{
  "n_layer": 24,
  "d_model": 640,
  "n_head": 8,
  "n_kv_head": 8,
  "head_dim": 128,
  "d_mlp": 2560,
  "vocab_size": 32768,
  "activation": "gelu",
  "norm": "layernorm",
  "norm_place": "pre",
  "norm_eps": 1e-05,
  "positions": "learned",
  "qk_norm": false,
  "attn_scale": 0.0884,
  "bias": "none",
  "tie_embeddings": true,
  "parallel_block": false,
  "init": "normal",
  "init_std_qkv": 0.0169,
  "init_std_o": 0.00244,
  "init_std_up": 0.0169,
  "init_std_down": 0.00244,
  "optimizer": "muon_variant",
  "lr": 0.0138,
  "lr_mult_qkv": 0.4,
  "lr_mult_o": 1.24,
  "lr_mult_up": 0.627,
  "lr_mult_down": 2.0,
  "beta1": 0.93,
  "lr_head": 0.00804,
  "grad_clip": 1.0,
  "warmup_steps": 200,
  "schedule": "wsd",
  "decay_fraction": 0.307,
  "decay_shape": "linear",
  "final_lr_fraction": 0.0,
  "batch_tokens": 131072,
  "seq_len": 384,
  "doc_mask": true,
  "train_tokens": 922900000,
  "steps": 7042,
  "dataset": "wikipedia_en"
}
MLP neurons of a small language model. Each row is named by its layer, matrix (down: output weights) and neuron, and shows model dimensions 128-223. Each number is 200 + 20 x the weight over its row's rms, rounded and kept within 0 to 999.
Before each neuron's rows, "fires before" lists the tokens most often just after its 100 highest values on Wikipedia text that the model never trained on.

fires before: "-", "=", "|", "=="
L2.down1908,232,183,211,221,240,197,176,208,175,226,232,215,199,184,216,184,176,172,151,186,229,197,209,183,210,179,243,209,216,177,196,216,198,198,217,203,236,185,179,214,181,166,201,200,219,221,184,206,224,192,203,162,207,210,217,196,197,227,204,219,203,189,186,194,204,250,199,192,205,229,183,219,190,207,181,198,167,211,194,210,190,210,198,186,224,184,226,190,208,218,210,169,186,215,205,164

fires before: " ", "|"
L2.down831,235,197,164,196,219,207,172,216,209,239,215,221,241,212,191,181,206,179,203,183,201,201,190,211,215,204,186,197,186,196,234,191,196,192,218,228,182,194,161,252,183,175,241,219,205,146,226,205,182,210,178,191,239,201,203,218,176,189,181,220,206,241,193,156,191,210,223,116,223,204,187,215,184,208,170,216,224,203,208,241,227,191,221,185,216,199,208,198,200,219,199,173,189,172,198,191

fires before: " |", " |\n", ":", "or"
L2.down1527,202,201,169,160,197,188,171,202,201,222,188,193,182,176,203,161,177,222,190,204,184,191,229,250,231,173,201,196,196,212,210,251,211,171,213,181,192,228,177,204,189,218,195,183,174,196,211,206,204,196,142,208,203,181,241,202,181,207,189,191,175,208,209,216,200,227,164,198,210,207,246,191,216,205,214,205,194,197,198,174,188,201,228,202,218,195,207,163,168,184,195,190,184,166,212,224

fires before: "|", "-", " "
L2.down1865,212,175,193,215,240,227,219,184,234,205,202,191,194,176,164,214,182,196,195,208,217,201,184,183,174,161,197,221,198,208,242,240,206,174,213,212,201,208,207,166,188,221,218,189,225,194,210,181,177,179,192,213,190,208,228,244,188,232,201,234,229,214,213,202,211,187,191,215,195,174,175,209,222,225,215,197,204,178,223,192,225,226,172,181,228,184,194,205,197,172,188,231,193,226,229,212

fires before: "|", "==", "=", "District", "===", "-"
L2.down1882,223,181,191,205,253,211,179,227,188,224,198,180,173,185,207,194,204,200,199,203,210,240,184,211,279,224,185,179,233,192,199,195,204,211,195,222,208,205,190,190,214,191,189,214,175,188,179,168,208,132,196,206,216,201,203,218,189,209,168,194,180,199,208,217,213,196,222,216,204,219,181,213,181,198,208,189,197,188,203,190,215,213,193,204,178,201,212,205,202,188,220,180,188,202,171,195

fires before: " ", "19"
L2.down1521,229,180,216,187,187,202,216,193,205,176,187,197,191,183,188,207,194,178,206,172,194,202,200,214,181,214,193,212,224,180,184,223,214,228,210,253,231,200,219,196,225,205,191,194,159,227,234,196,202,188,191,202,193,195,210,211,197,221,207,216,197,193,190,190,175,196,162,225,202,169,210,199,205,194,184,192,200,214,236,168,213,167,206,208,186,190,185,200,188,198,205,180,189,195,238,226

fires before: " |", ":", " for", " as", ")\n"
L2.down657,188,209,201,200,168,210,162,225,195,209,209,209,197,173,130,190,197,206,177,195,197,192,219,169,223,192,217,237,167,182,218,184,194,253,202,216,227,193,215,176,162,180,195,178,201,217,184,238,207,209,181,223,223,187,183,185,207,189,189,166,202,206,183,184,201,213,173,229,180,215,190,202,182,214,229,194,190,181,201,191,213,231,198,214,210,188,211,210,160,220,217,231,169,189,211,221

fires before: " "
L2.down2413,226,176,193,180,221,191,208,192,219,174,201,224,189,177,193,202,169,232,180,163,201,182,169,227,219,203,198,206,201,230,262,232,207,214,210,223,222,155,177,201,184,189,176,180,184,198,195,199,176,200,197,167,190,194,198,205,229,161,230,213,175,195,227,191,223,215,181,181,166,166,171,210,239,171,198,207,201,201,223,147,188,219,206,200,195,233,230,219,207,183,173,216,220,193,206,205

fires before: " |", " |\n", ":", " by"
L2.down695,205,209,194,183,185,185,230,220,198,183,186,192,186,188,188,212,214,222,189,192,233,208,210,221,205,185,204,213,203,197,177,228,235,172,174,222,200,202,196,191,217,166,193,197,172,217,187,194,188,176,193,211,177,204,207,179,217,206,190,195,214,204,166,222,187,199,221,217,195,201,198,210,199,216,207,200,207,198,190,189,186,192,187,174,214,179,196,177,203,198,206,187,226,203,204,236

fires before: " ", " |", " |\n", " +", " for"
L2.down446,195,205,198,189,229,187,201,187,195,205,210,214,207,194,215,179,195,222,197,197,183,203,204,233,196,182,193,221,193,202,189,229,198,220,161,186,227,210,168,146,212,174,165,180,196,231,210,219,210,205,184,189,202,175,232,186,151,193,210,185,156,179,192,223,182,189,180,209,201,256,212,236,215,193,203,185,184,203,188,194,191,210,214,234,260,214,200,213,207,205,218,189,199,197,192,231

fires before: "-", "="
L2.down1048,184,185,176,214,253,217,204,191,234,239,204,209,215,184,201,204,198,200,195,186,213,185,187,198,225,179,192,193,205,193,201,185,198,188,221,216,201,171,195,236,195,201,173,172,197,240,184,168,220,189,191,167,194,207,218,196,185,229,176,197,238,213,193,189,207,222,192,207,184,213,219,223,213,184,159,205,168,214,195,199,182,223,215,210,227,190,170,213,213,205,214,207,167,202,212,181

fires before: "-", "|"
L2.down448,213,172,190,190,182,231,217,233,186,225,189,220,209,187,182,203,218,215,211,185,205,187,174,225,217,222,199,217,219,180,205,197,196,198,195,157,200,190,189,174,184,195,192,151,216,218,181,207,222,203,228,215,206,205,231,182,206,206,189,235,212,217,172,177,199,245,187,218,174,198,199,210,203,180,185,205,202,216,183,200,200,204,207,204,205,190,180,172,199,216,195,180,193,180,197,220

fires before: " |", " ", " |\n", "0"
L2.down228,184,162,183,210,203,208,170,216,190,231,216,194,206,202,214,196,218,211,192,183,162,216,199,213,221,184,225,193,191,182,208,209,171,163,191,179,185,181,175,191,198,194,183,195,202,166,212,189,211,214,195,187,223,192,200,201,149,204,180,216,200,210,186,195,230,181,194,192,217,203,194,244,185,190,222,233,234,179,192,199,199,194,178,179,191,204,188,183,210,199,201,187,196,229,221,206